python train.py --head_dim=128 --vocab_size=8192 --norm="rmsnorm" --norm_place="out" --tie_word_embeddings=false --init_std_qkv=0.0192 --init_std_o=0.0031 --init_std_down=0.00239 --max_grad_norm=2.0 --decay_fraction=0.301 --decay_shape="linear" --doc_mask=true --train_tokens=902600000 --max_steps=6887
MLP neurons of a small language model. Each row is named by its layer, matrix (gate and up: input weights) and neuron, and shows model dimensions 112-207. Each number is 200 + 30 x the weight over its row's rms, rounded and kept within 0 to 999. A neuron's up and down rows have the sign that makes its largest values positive.
After each neuron's rows, "fires in" lists the words (lower case) most often at its 100 highest values on Wikipedia text that the model never trained on.

L3.gate241,160,174,195,233,199,187,182,187,201,148,196,220,189,143,198,241,215,137,223,206,233,205,192,166,237,206,210,147,179,162,209,201,213,224,181,206,233,191,220,207,214,227,183,161,142,185,172,180,222,205,223,229,212,228,228,188,215,218,221,193,238,171,211,223,160,171,193,209,216,241,173,195,177,215,220,187,213,178,155,200,199,140,264,186,216,135,166,213,175,237,204,248,225,155,223,207
L3.up241,183,145,190,249,192,197,219,192,192,140,209,228,199,187,210,282,185,190,203,224,182,215,218,268,233,237,215,225,235,219,201,207,154,170,138,276,217,207,220,188,199,203,199,224,221,191,158,219,202,171,209,240,204,263,194,262,208,238,224,111,191,244,231,159,158,215,213,195,219,227,193,200,247,188,174,269,182,246,209,179,213,190,211,222,155,222,208,236,191,223,202,267,211,207,178,266
fires in: "was", "as", "is", "become"

L3.gate430,220,249,217,180,185,102,184,203,215,224,191,217,184,251,232,228,150,225,226,171,199,169,184,228,236,211,204,162,219,204,219,157,187,166,169,246,192,236,197,225,218,224,153,183,226,204,257,171,179,167,159,190,178,116,198,222,203,205,181,173,227,197,246,215,215,167,216,251,184,215,185,154,199,192,223,207,181,212,173,158,172,232,216,193,195,142,231,221,223,149,179,209,229,196,209,240
L3.up430,203,202,174,173,222,157,230,257,276,186,249,200,234,300,195,156,196,198,206,179,144,227,153,169,202,203,201,171,203,238,177,220,215,172,206,201,205,225,225,196,230,260,227,219,231,160,204,241,229,193,164,205,213,179,126,201,236,151,222,182,193,231,229,270,170,234,221,196,211,198,138,200,193,216,189,174,137,197,181,196,209,248,208,189,228,191,261,213,195,155,234,198,215,195,260,228
fires in: "of", "de", "in", "through", "central", "per"

L9.gate814,230,180,192,198,194,167,246,228,158,194,182,203,197,215,210,219,234,151,222,233,204,190,165,181,171,225,169,161,219,208,171,201,182,182,222,150,229,221,241,193,164,226,203,183,180,168,251,166,185,186,152,190,166,199,223,153,226,189,218,200,230,168,213,173,236,203,182,200,245,162,206,209,251,186,130,198,214,180,169,164,207,247,148,163,235,208,201,271,160,227,190,197,164,197,203,176
L9.up814,188,167,220,166,182,209,170,198,194,222,233,186,183,224,212,188,265,222,195,136,136,223,217,255,186,232,239,171,266,219,220,241,193,189,179,194,260,193,171,173,159,173,193,270,252,134,177,182,193,206,181,251,146,175,178,207,211,159,187,177,227,230,204,180,178,260,170,190,228,221,154,213,218,181,225,177,188,191,222,191,178,215,162,221,223,177,183,187,186,273,186,168,208,192,212,234
fires in: "the", "and", "of"

L3.gate1663,141,149,175,223,140,184,183,211,200,199,187,190,167,205,176,191,199,205,221,257,232,224,186,241,185,185,258,165,138,172,230,270,195,195,244,250,216,202,176,177,252,181,225,224,208,135,137,211,191,167,164,206,184,200,206,214,188,186,175,216,225,172,214,207,230,219,162,222,217,252,179,179,177,206,242,200,199,197,215,167,213,252,228,206,234,176,170,179,151,257,211,239,166,193,277,241
L3.up1663,174,199,201,166,149,140,240,201,225,225,235,258,149,215,162,193,222,172,184,153,203,212,218,180,251,233,112,171,182,195,212,206,260,150,155,244,187,177,265,254,226,205,202,185,167,229,233,200,206,212,200,197,163,202,202,129,261,154,236,210,216,145,238,199,217,248,160,243,168,216,181,210,192,174,168,204,244,200,238,211,261,213,244,195,190,225,170,254,205,146,262,205,187,168,147,158
fires in: "this", "the", "these", "his"

L3.gate904,195,230,227,194,200,220,147,232,246,191,197,173,222,156,289,208,247,192,193,220,180,195,266,194,221,217,199,216,212,169,193,170,243,197,187,225,151,226,221,185,190,193,189,192,163,202,235,210,219,163,241,187,216,170,207,154,211,220,161,152,242,211,193,222,226,218,194,196,212,183,175,210,143,221,234,203,194,189,191,166,163,216,230,171,196,232,230,179,165,227,210,175,188,202,197,136
L3.up904,151,214,202,127,193,181,147,194,174,252,207,219,207,164,181,241,209,185,178,174,202,212,228,164,236,193,225,180,211,201,208,226,244,200,191,162,176,189,197,214,179,194,195,235,176,214,214,187,151,183,207,212,118,211,161,187,214,236,260,174,226,275,172,176,160,186,196,217,214,171,149,174,200,183,220,184,145,260,170,192,221,147,231,191,206,230,246,211,200,256,224,165,180,192,177,293
fires in: "which", "who", "that", "now"

L4.gate105,198,180,206,225,214,182,154,186,220,165,219,209,196,172,122,173,245,203,250,223,254,207,149,222,157,143,157,183,163,197,235,181,143,192,266,243,186,242,187,150,156,180,225,234,168,178,200,260,195,164,198,157,241,190,198,167,205,183,201,213,172,165,215,188,207,221,209,194,141,148,220,210,189,172,215,200,218,180,167,183,158,230,208,174,190,185,213,218,186,263,176,164,192,202,230,204
L4.up105,162,174,200,222,160,222,189,215,219,188,263,189,160,167,182,140,140,179,225,180,244,192,245,177,215,217,220,230,207,231,199,171,207,187,257,236,207,213,207,242,187,232,200,195,239,200,183,179,242,228,171,183,135,185,253,211,225,198,175,164,167,217,172,269,234,165,228,223,179,181,247,190,226,211,218,234,154,244,236,171,185,177,268,233,249,195,169,190,207,139,194,240,161,224,148,202
fires in: "after", "during", "area", "on", "in", "region"

L4.gate1345,186,224,240,195,189,128,192,246,172,166,182,157,180,189,191,253,192,224,166,240,201,167,166,206,195,207,183,177,232,228,197,211,203,196,191,248,233,227,183,209,244,144,166,249,232,182,211,211,225,188,112,256,256,250,183,162,160,232,168,195,231,250,262,208,203,206,180,151,207,275,195,201,135,212,207,161,189,163,230,178,176,179,182,188,207,162,190,184,185,240,172,180,192,207,179,132
L4.up1345,191,249,216,210,227,246,207,182,233,223,203,213,155,200,181,161,185,283,197,232,198,209,171,179,176,175,275,180,197,226,231,217,161,179,236,185,253,190,226,214,238,200,238,198,242,187,224,199,196,227,173,172,258,174,240,185,202,158,222,166,196,188,195,181,198,207,247,202,217,200,152,154,267,150,183,218,191,169,247,221,213,273,175,179,223,183,208,239,168,206,170,214,227,249,189,224
fires in: "telugu", "english", "chinese", "japanese", "french", "directed"

L4.gate75,153,270,172,219,202,183,193,192,145,240,220,205,219,227,223,178,206,172,197,217,188,243,232,209,244,169,148,168,200,188,200,210,172,186,216,251,177,204,180,195,182,229,254,215,185,210,155,162,212,198,193,180,194,201,188,153,196,214,202,141,206,158,220,260,240,233,206,188,216,201,177,213,199,262,191,188,184,218,186,244,206,211,188,257,164,210,188,188,247,215,129,261,189,163,203,173
L4.up75,240,238,244,205,263,200,190,215,181,197,211,235,221,200,219,213,140,195,204,191,181,208,246,211,198,237,193,234,159,170,217,137,177,215,178,250,267,186,159,250,227,213,158,188,179,234,193,178,199,211,136,213,149,202,145,190,193,196,236,215,184,177,252,190,164,215,220,261,228,136,175,182,188,180,187,185,200,195,190,156,217,220,240,179,149,233,216,196,175,199,242,220,222,201,198,170
fires in: "second", "third", "first", "fourth", "2nd"

L9.gate1397,195,211,204,209,159,201,167,163,185,207,205,220,185,196,206,174,261,120,187,227,195,240,248,245,241,185,301,211,149,221,176,151,225,176,186,202,129,197,221,169,209,196,132,196,207,229,247,215,170,208,191,213,187,200,170,223,225,167,246,235,147,247,170,178,210,251,218,238,198,205,229,188,229,187,149,200,238,181,187,168,216,258,213,186,187,151,217,195,150,228,209,174,151,167,150,162
L9.up1397,202,169,141,216,187,161,184,197,218,232,189,250,212,202,175,172,196,186,193,191,159,198,167,245,203,163,222,139,268,181,213,232,151,165,215,200,169,177,185,195,227,262,148,206,171,213,216,243,190,193,188,185,182,264,191,214,207,175,236,238,193,175,228,205,191,159,222,189,224,173,196,197,178,130,173,196,211,195,240,219,202,230,180,181,199,195,255,192,191,180,238,226,193,207,222,163
fires in: "for", "of", "to", "in", "about", "on"

L4.gate1190,183,198,183,214,164,192,192,153,168,216,155,251,191,203,204,206,194,203,173,173,224,215,141,244,186,178,198,169,171,226,172,189,187,148,226,182,225,179,198,215,155,185,178,216,184,169,258,203,216,198,183,265,158,189,200,187,216,223,221,179,161,181,240,236,220,234,215,197,162,193,211,250,156,145,208,168,218,204,250,214,218,220,238,215,193,170,214,219,173,141,243,230,162,198,219,183
L4.up1190,199,211,237,218,226,151,262,203,215,165,218,229,251,229,178,194,234,309,157,168,249,209,173,221,199,149,167,220,234,213,227,145,170,253,220,157,226,165,231,167,200,209,187,230,137,240,221,260,161,175,216,193,197,230,202,193,181,209,192,212,197,231,216,165,211,226,199,194,204,203,179,208,227,197,198,190,188,263,184,211,179,148,157,228,221,184,221,151,206,214,211,209,177,218,180,214
fires in: "english", "england", "wales", "yorkshire", "uk", "kingdom"

L9.gate1369,214,235,195,160,229,208,213,193,238,289,213,197,188,162,256,191,187,177,250,247,192,188,178,134,238,194,238,235,244,191,249,193,218,196,187,209,223,231,181,166,209,167,182,215,236,198,193,240,157,167,178,166,169,194,242,187,198,200,244,222,172,149,203,203,205,187,215,275,246,160,274,146,211,215,152,232,189,220,210,197,213,234,171,205,193,178,202,226,194,178,225,205,205,230,214,212
L9.up1369,182,214,172,196,167,190,219,218,168,192,205,170,175,168,192,214,196,199,130,177,170,126,264,250,204,253,295,187,184,199,195,247,236,213,203,252,175,157,214,217,240,242,166,220,219,263,205,195,217,197,233,200,155,193,132,180,162,185,241,195,204,235,214,196,152,245,241,188,183,212,181,179,209,210,147,178,173,219,184,206,195,208,197,203,179,211,266,138,209,229,200,249,185,173,212,253
fires in: "which", "and", "they", "that"

L3.gate1122,201,251,217,190,145,210,132,168,177,166,153,173,211,249,173,200,216,226,167,234,237,215,145,172,134,242,173,188,209,190,159,209,223,180,225,200,217,213,263,217,263,177,208,235,214,198,223,160,225,202,247,195,175,229,193,201,207,204,177,173,222,173,193,231,234,216,192,184,217,214,164,220,193,229,166,159,205,242,239,189,262,169,200,136,227,187,225,188,208,185,138,209,215,207,157,225
L3.up1122,199,163,134,223,219,159,177,185,180,207,204,203,192,193,207,226,148,200,234,220,208,186,179,216,235,222,197,222,238,201,216,226,176,257,175,199,234,202,193,247,212,193,164,122,159,202,190,174,240,235,213,216,226,250,249,203,196,166,268,175,242,202,217,175,185,230,209,141,237,243,203,223,227,219,163,216,212,193,174,196,168,238,209,202,206,205,235,224,262,202,230,212,170,178,209,187
fires in: "father", "mother", "family", "viii", "cd"

L3.gate776,278,217,202,170,187,147,164,283,180,197,192,161,191,196,178,249,237,182,208,173,159,193,168,246,221,186,223,261,157,133,210,237,184,187,255,232,145,201,222,200,178,167,171,259,188,194,214,186,206,186,205,238,201,226,193,160,195,258,207,204,203,222,147,185,217,196,175,202,201,133,172,142,225,222,244,228,161,244,208,213,160,172,199,195,210,212,162,210,176,189,167,144,158,227,233,223
L3.up776,260,168,254,191,237,156,204,139,194,233,213,213,174,248,182,204,168,164,221,176,219,213,223,145,239,140,199,233,178,209,210,187,189,226,196,185,208,242,217,202,207,237,177,195,209,188,212,249,239,214,179,202,223,197,157,240,192,218,226,188,208,243,177,233,231,226,135,218,238,208,141,168,203,189,200,219,201,163,234,230,206,192,159,194,220,181,177,234,162,185,178,193,246,220,174,184
fires in: "not", "also", "official", "known", "originally", "still"

L3.gate923,212,213,246,154,178,228,211,213,185,195,136,150,186,182,227,187,127,220,190,195,227,201,243,188,171,201,169,187,169,211,195,181,183,218,132,214,198,215,199,158,156,229,218,174,154,202,228,210,210,208,158,208,221,182,184,252,178,264,243,164,156,212,218,165,171,197,179,197,235,169,223,142,192,189,235,210,182,211,148,183,221,240,212,210,194,137,225,250,178,178,231,224,225,214,184,149
L3.up923,208,199,221,174,174,223,225,215,163,179,165,200,188,183,156,227,159,215,183,184,122,195,185,175,204,169,223,209,173,158,181,162,226,219,166,202,271,204,176,193,169,189,210,135,205,179,207,215,165,247,189,175,185,209,133,272,185,164,225,207,213,223,147,259,143,108,209,237,251,164,195,224,140,125,223,217,244,173,160,170,211,172,186,199,157,180,190,221,177,161,186,240,145,196,203,158
fires in: "album", "book", "collection", "set", "family"

L3.gate261,231,214,234,188,164,164,198,196,164,186,134,119,220,206,224,189,205,258,249,201,174,150,211,255,194,198,231,243,207,159,258,178,213,164,190,218,218,211,142,219,240,268,221,197,186,235,208,211,192,196,195,194,228,176,167,222,223,228,251,204,252,180,206,215,193,202,214,201,211,192,187,159,231,182,262,227,200,226,241,177,212,200,175,189,189,224,187,234,203,208,199,163,150,193,192,203
L3.up261,264,205,211,156,155,196,195,238,197,211,196,200,183,170,218,204,170,157,195,207,225,123,211,229,198,201,200,173,200,194,205,219,201,183,218,204,162,158,134,257,213,145,190,226,215,160,232,164,219,134,195,219,180,156,221,171,225,213,215,212,218,184,198,210,196,189,234,187,213,215,172,248,173,163,248,207,225,277,173,153,134,156,216,194,259,164,225,147,255,205,132,218,171,221,218,249
fires in: "that", "it", "they", "which", "who"

L4.gate1198,149,188,131,120,211,205,199,244,152,194,183,223,197,247,201,191,217,240,185,203,179,197,206,206,204,184,226,240,201,193,134,216,206,154,229,145,197,169,195,181,199,187,168,248,181,244,166,182,205,230,191,199,167,179,198,254,236,215,196,228,260,179,244,184,197,160,188,257,209,211,210,201,186,161,253,273,228,224,200,152,143,193,209,231,223,209,195,195,216,145,210,177,167,189,246,161
L4.up1198,150,191,177,167,171,184,232,267,211,189,223,242,190,217,208,235,140,126,220,174,173,244,254,185,160,240,249,191,154,182,241,240,172,163,218,226,217,197,210,176,191,190,217,171,232,216,225,179,184,207,194,215,191,189,167,241,204,224,165,182,232,168,171,249,216,210,182,209,228,179,176,186,187,239,229,186,180,194,211,185,230,207,192,225,168,213,175,180,274,150,205,191,195,207,259,177
fires in: "of", "in"

L3.gate138,195,198,167,217,223,185,171,196,214,212,141,210,248,203,170,276,156,216,221,224,176,222,142,172,216,240,159,135,162,169,162,217,202,182,259,212,188,126,202,160,276,251,153,196,170,204,222,163,198,196,195,188,195,199,223,199,263,191,223,198,187,219,233,171,175,175,195,247,184,168,200,208,248,199,217,220,168,198,197,184,241,169,202,216,215,119,184,222,184,250,198,146,167,282,241,225
L3.up138,224,188,207,215,218,221,258,216,175,166,228,209,215,182,203,217,151,205,246,214,172,237,254,202,211,173,235,185,261,205,171,195,189,198,205,184,163,185,208,238,239,204,220,177,204,170,193,137,216,223,233,255,231,164,173,207,231,212,240,181,234,238,217,162,269,181,173,172,275,243,204,140,151,215,181,186,217,250,226,127,222,212,215,150,159,174,165,191,240,166,192,181,188,201,185,169
fires in: "october", "jack", "either", "november", "acrantophis", "maurice"

L9.gate1150,181,229,172,179,218,207,231,227,252,227,222,243,214,213,159,175,189,220,197,170,192,181,239,189,149,220,157,216,205,194,212,223,169,225,173,197,204,169,209,173,144,151,191,222,164,257,249,235,258,125,191,174,209,160,239,206,250,253,219,228,162,185,180,190,223,162,199,194,211,155,212,170,230,246,166,227,204,153,176,214,163,168,254,174,199,159,190,230,166,150,206,205,199,204,230,234
L9.up1150,220,179,213,198,169,231,179,219,207,214,184,159,251,191,194,217,220,243,220,169,274,200,194,252,138,194,186,162,171,224,142,231,149,197,205,218,234,228,172,211,214,228,184,263,236,191,172,223,257,213,232,225,194,174,158,229,267,268,139,214,187,174,269,215,186,240,158,219,196,194,181,193,263,186,231,205,199,180,228,206,156,252,217,200,259,184,181,200,179,215,187,221,163,127,169,182
fires in: "the", "early", "and", "northern", "late"

L4.gate1099,223,172,212,246,175,245,184,200,251,184,187,192,152,185,241,221,200,217,250,240,178,193,215,174,226,163,215,180,198,211,196,159,156,185,217,219,160,172,212,208,228,191,217,156,131,231,233,184,213,241,247,210,208,190,188,244,221,242,217,200,163,184,202,196,223,169,201,235,188,140,244,188,180,205,161,219,205,261,174,195,172,244,177,226,180,232,244,242,158,220,205,139,189,207,164,203
L4.up1099,177,199,222,197,215,210,177,239,206,218,209,185,168,238,178,222,174,258,190,182,193,222,162,185,241,182,237,246,181,197,213,212,221,189,198,200,197,173,232,162,201,203,188,175,233,184,183,218,177,214,182,145,184,229,153,125,231,186,234,209,148,190,133,218,199,186,228,225,211,125,206,242,150,238,219,179,208,231,165,178,248,221,202,194,191,229,218,203,184,203,206,182,193,169,186,212
fires in: "to", "holbein"

L4.gate1556,179,238,220,210,179,218,221,237,204,214,197,225,194,249,150,201,162,151,213,180,249,193,194,225,235,197,217,221,164,198,238,238,184,214,193,257,234,265,191,189,173,163,188,229,211,176,228,256,176,206,167,209,241,204,211,182,177,232,213,169,211,212,224,219,150,193,240,172,234,186,216,175,269,246,217,246,171,156,210,226,132,138,204,205,256,173,221,165,213,146,154,197,200,216,197,230
L4.up1556,210,210,171,236,144,236,193,234,195,167,138,191,180,190,173,191,257,216,183,248,274,197,205,173,191,179,185,194,218,210,225,229,206,174,232,244,226,219,157,194,189,203,177,179,212,195,189,189,217,172,232,173,248,220,160,205,148,191,179,214,262,212,175,190,188,186,185,198,214,170,162,183,229,169,202,241,153,172,221,214,182,154,224,203,202,228,178,230,237,217,227,178,199,232,209,188
fires in: "was", "were", "originally", "been"

L4.gate1141,248,228,185,208,190,243,250,196,175,201,222,253,209,241,200,190,208,239,235,197,226,177,205,155,167,153,201,140,149,218,184,168,177,215,165,161,203,185,193,194,214,171,225,204,182,174,212,212,222,237,165,209,167,163,235,213,217,173,164,189,161,173,215,217,193,183,161,197,201,218,167,258,197,241,169,164,162,221,204,218,194,237,137,197,158,205,219,205,144,216,217,176,179,236,207,153
L4.up1141,212,233,183,178,183,179,259,176,205,165,232,169,214,178,261,251,175,143,170,194,243,200,210,252,206,231,223,171,175,263,179,189,216,208,221,197,179,259,198,216,161,186,110,210,233,227,222,213,122,187,244,212,204,211,165,182,211,207,211,128,169,206,161,186,175,177,150,178,182,200,244,211,234,195,165,207,198,150,224,196,171,232,219,193,214,219,222,211,187,172,184,193,207,167,173,235
fires in: "november", "june", "may", "october", "march", "february"

L3.gate153,187,200,257,221,179,193,267,208,207,200,148,183,196,194,236,196,211,171,234,193,199,208,208,170,175,215,219,181,217,186,129,192,211,195,212,223,157,173,158,190,166,213,200,252,211,274,220,224,136,169,161,204,203,231,260,222,252,207,243,230,191,180,238,223,206,224,201,172,251,197,134,236,166,213,203,209,154,163,193,263,168,213,176,192,207,204,192,291,259,235,191,201,184,210,203,172
L3.up153,211,162,194,209,228,198,118,226,231,164,189,224,196,261,223,234,148,219,242,218,129,221,211,166,227,202,196,218,180,207,171,258,206,200,217,162,190,206,234,228,220,211,194,243,189,223,234,145,218,217,228,215,192,242,188,187,140,211,170,175,229,148,255,239,260,196,170,145,190,187,195,237,143,224,214,221,161,227,222,230,210,247,195,197,214,195,184,207,217,190,172,232,212,244,210,150
fires in: "january", "february", "south", "september", "red", "black"

L4.gate1192,210,193,219,262,162,243,197,273,228,182,211,181,206,179,221,205,259,155,217,226,226,136,212,180,232,225,212,180,217,238,205,194,236,189,237,153,174,241,136,202,233,189,160,222,267,246,166,223,214,265,215,223,210,127,158,214,125,202,176,236,191,286,190,180,227,201,181,209,194,211,171,226,223,256,216,243,215,240,171,159,215,222,226,197,199,192,203,192,191,196,189,224,176,210,197,204
L4.up1192,206,174,203,166,157,220,171,158,159,183,173,182,239,178,226,161,199,177,211,225,220,206,221,176,206,172,306,208,211,208,190,185,189,237,259,175,232,170,270,205,147,172,223,118,252,209,212,235,182,214,188,194,223,208,187,154,196,130,183,191,246,198,188,183,238,204,214,277,238,245,184,151,151,169,172,158,175,152,174,254,196,199,223,179,206,130,125,203,194,190,135,165,238,236,159,197
fires in: "4", "1948", "2014", "1945", "1949", "1947"

L3.gate1141,140,193,205,166,191,144,216,218,174,187,224,215,128,183,201,175,202,232,197,216,181,236,217,152,232,243,158,202,261,169,217,197,179,142,214,204,185,168,179,186,190,225,194,222,171,161,192,163,169,210,191,260,193,221,205,164,227,227,179,177,188,169,240,209,169,146,236,181,229,223,181,176,233,188,202,186,191,225,257,222,157,223,239,213,250,208,154,239,172,241,226,170,166,145,214,205
L3.up1141,168,188,231,194,206,197,201,142,150,204,148,202,172,203,144,224,149,222,234,190,191,138,196,200,233,247,155,225,198,179,160,204,198,192,177,130,179,229,176,199,169,248,237,202,189,178,171,181,226,183,218,175,237,228,199,198,236,185,154,195,218,182,240,186,179,205,251,199,219,192,245,210,189,162,159,127,218,203,218,229,179,227,220,226,191,200,163,211,235,224,218,225,179,226,156,141
fires in: "january", "february", "south", "george", "september", "august"

L9.gate546,169,161,206,206,180,192,200,192,190,251,163,189,220,217,161,162,218,236,211,172,181,160,215,168,159,194,215,261,192,236,195,225,161,197,172,217,185,136,198,179,244,162,242,231,266,145,161,225,221,152,192,195,209,220,232,224,207,177,179,147,223,172,194,203,245,202,212,180,273,183,222,230,224,243,223,208,210,214,153,168,285,253,212,218,216,225,257,144,174,229,213,195,199,146,213,187
L9.up546,201,138,188,188,238,178,218,207,221,230,177,197,162,170,204,174,231,211,192,161,207,193,257,192,211,218,154,187,185,229,183,212,233,137,189,188,144,193,196,150,222,177,181,207,186,169,158,220,202,187,216,185,164,149,206,181,286,235,213,183,150,158,154,192,220,178,184,191,200,232,219,219,218,214,142,181,188,184,169,173,229,240,193,215,210,243,181,218,153,186,231,190,164,231,211,259
fires in: "the", "higher"

L4.gate1566,200,137,196,220,182,175,198,193,180,194,210,231,217,186,247,219,202,160,245,256,268,231,220,169,192,190,197,199,214,219,202,240,208,248,266,210,179,235,176,162,187,165,138,170,238,289,217,242,236,211,149,256,256,200,197,203,185,200,195,150,203,187,211,187,201,167,183,184,223,199,247,191,166,189,236,169,188,222,236,214,205,206,203,185,244,199,221,250,178,225,204,184,203,169,169,217
L4.up1566,174,199,218,165,169,175,193,236,213,196,199,251,248,202,123,205,223,198,181,220,216,237,160,263,218,230,182,177,195,234,168,248,199,154,234,204,181,171,185,211,163,246,174,177,229,202,165,229,220,157,253,201,247,202,175,214,157,266,185,227,205,202,232,170,194,191,210,239,231,191,150,175,172,197,216,301,216,176,197,188,210,183,180,222,170,235,172,188,161,207,216,192,113,230,208,228
fires in: "are", "be", "were", "is", "was", "not"

L3.gate1077,211,211,160,231,191,222,178,205,236,195,154,217,176,212,222,239,177,210,212,255,181,175,152,239,181,255,213,231,205,172,130,238,172,227,187,137,183,183,217,195,140,178,164,195,193,152,219,200,194,200,169,236,219,183,195,206,218,189,179,239,179,170,137,183,164,198,187,186,237,199,207,222,216,235,167,204,228,195,186,201,242,187,212,187,219,188,208,196,198,228,147,191,188,197,215,199
L3.up1077,169,198,246,194,205,194,193,232,192,190,148,230,213,201,178,294,205,148,192,175,221,164,219,174,169,176,230,186,189,213,131,240,187,197,173,198,230,203,182,217,203,226,230,216,185,226,185,225,208,168,215,188,198,176,203,141,156,229,186,188,259,154,250,182,223,214,240,172,180,207,222,205,203,199,190,171,217,193,192,213,185,242,228,205,177,237,174,223,206,214,247,247,171,159,172,206
fires in: "american", "british", "family", "by"

L9.gate1704,147,203,196,151,190,195,189,216,207,171,268,217,229,202,152,234,200,153,191,191,234,263,214,258,157,178,224,201,154,201,240,192,202,219,225,173,220,186,204,184,265,193,232,246,207,177,253,175,185,208,198,182,151,158,198,201,159,230,206,166,173,245,177,183,179,196,156,245,215,173,205,191,210,174,208,204,231,190,220,155,178,173,205,203,207,239,211,184,204,175,195,170,171,226,198,216
L9.up1704,206,194,191,201,168,195,224,198,185,164,166,227,178,139,199,257,168,160,226,203,193,220,201,187,253,238,218,228,235,179,205,229,179,208,210,186,174,215,238,181,224,253,205,211,189,235,157,156,215,216,155,143,233,205,203,215,245,151,229,173,222,183,186,233,208,195,203,176,191,156,187,214,175,243,205,152,185,162,268,158,192,180,187,200,198,230,178,180,194,227,204,215,212,262,224,205
fires in: "of", "in", "was", "is", "as"

L3.gate956,212,204,227,220,237,205,147,227,152,198,204,219,168,187,233,248,220,264,189,161,158,171,215,200,239,189,238,191,159,216,217,178,164,202,180,264,172,243,200,172,194,207,186,226,186,191,235,187,219,195,207,187,196,179,165,204,197,163,149,200,226,204,215,200,188,143,233,219,138,210,199,205,194,164,202,213,236,187,184,197,195,204,235,209,166,186,210,150,196,200,219,242,243,218,205,131
L3.up956,228,193,220,218,170,192,175,234,187,216,248,243,214,191,287,196,210,256,190,211,217,193,217,200,170,219,212,203,144,213,161,144,241,241,217,199,267,205,229,162,229,220,239,180,203,189,218,219,244,159,214,153,210,148,206,200,241,216,216,195,190,219,157,196,189,206,224,188,198,227,218,208,199,212,172,217,189,205,245,230,203,219,240,230,198,231,204,197,237,182,248,187,156,178,235,165
fires in: "would", "may", "could", "known", "croatian", "might"

L4.gate1629,152,151,188,196,197,178,187,168,259,184,194,203,224,170,215,206,158,199,183,158,193,269,168,244,201,191,190,228,175,149,269,214,200,220,212,212,182,224,184,158,206,255,164,208,182,230,181,163,198,172,209,196,177,166,187,168,138,186,144,226,154,260,221,131,215,196,160,201,191,206,176,177,219,245,202,184,230,210,181,121,221,210,202,193,240,194,238,206,215,163,184,209,188,171,182,187
L4.up1629,181,204,187,184,168,200,147,168,162,205,273,148,156,204,224,177,195,239,205,213,192,180,246,238,186,197,188,229,181,212,214,205,144,180,217,248,224,178,226,191,215,165,137,197,221,206,175,209,166,199,186,177,194,192,225,235,190,187,228,164,203,191,162,150,209,231,189,173,165,228,208,190,193,211,185,185,232,252,247,207,198,245,257,161,172,182,208,226,235,179,217,230,152,214,237,215
fires in: "of", "to", "in", "on", "federal"

L9.gate942,203,189,216,269,160,168,189,222,188,193,194,188,155,217,196,193,170,197,195,192,243,123,203,229,178,201,227,174,193,154,208,195,238,209,225,225,206,207,198,203,226,264,167,211,212,168,290,158,219,217,223,209,237,211,188,158,208,211,142,164,218,204,230,186,183,191,179,203,92,171,218,157,174,172,174,179,153,196,208,149,152,261,141,255,195,268,191,216,205,225,231,187,215,229,206,155
L9.up942,179,202,183,189,192,249,217,284,240,218,230,154,185,246,183,185,197,154,214,230,217,221,264,198,190,199,213,170,180,179,210,208,255,156,202,211,190,232,189,204,197,215,143,226,137,204,188,215,169,235,208,148,189,161,213,193,201,216,216,209,215,210,192,169,167,163,205,206,179,156,180,168,165,155,170,219,278,185,212,256,207,217,285,237,199,176,187,267,183,167,221,155,219,219,237,113
fires in: "he", "they", "to", "she", "also"

L3.gate313,190,243,219,188,229,217,214,193,166,210,176,141,175,206,135,162,218,166,251,191,186,246,165,203,215,228,195,208,191,234,218,243,169,166,198,201,164,262,181,156,164,172,175,217,201,252,205,172,218,236,173,171,201,238,142,173,183,239,124,219,210,199,167,227,172,146,163,216,189,126,221,197,194,164,164,193,238,267,211,178,246,184,172,177,171,160,211,262,189,217,194,205,120,238,204,174
L3.up313,227,156,258,192,257,220,157,209,186,248,163,203,251,173,214,212,190,156,171,224,158,219,169,220,122,217,157,170,184,203,200,129,162,186,174,196,189,202,227,220,193,208,172,215,170,211,169,235,207,174,142,177,214,185,226,236,210,174,242,217,208,188,181,188,184,173,170,177,169,150,199,165,176,208,247,181,184,200,198,254,212,194,270,191,219,203,151,200,170,208,195,191,157,154,209,159
fires in: "not"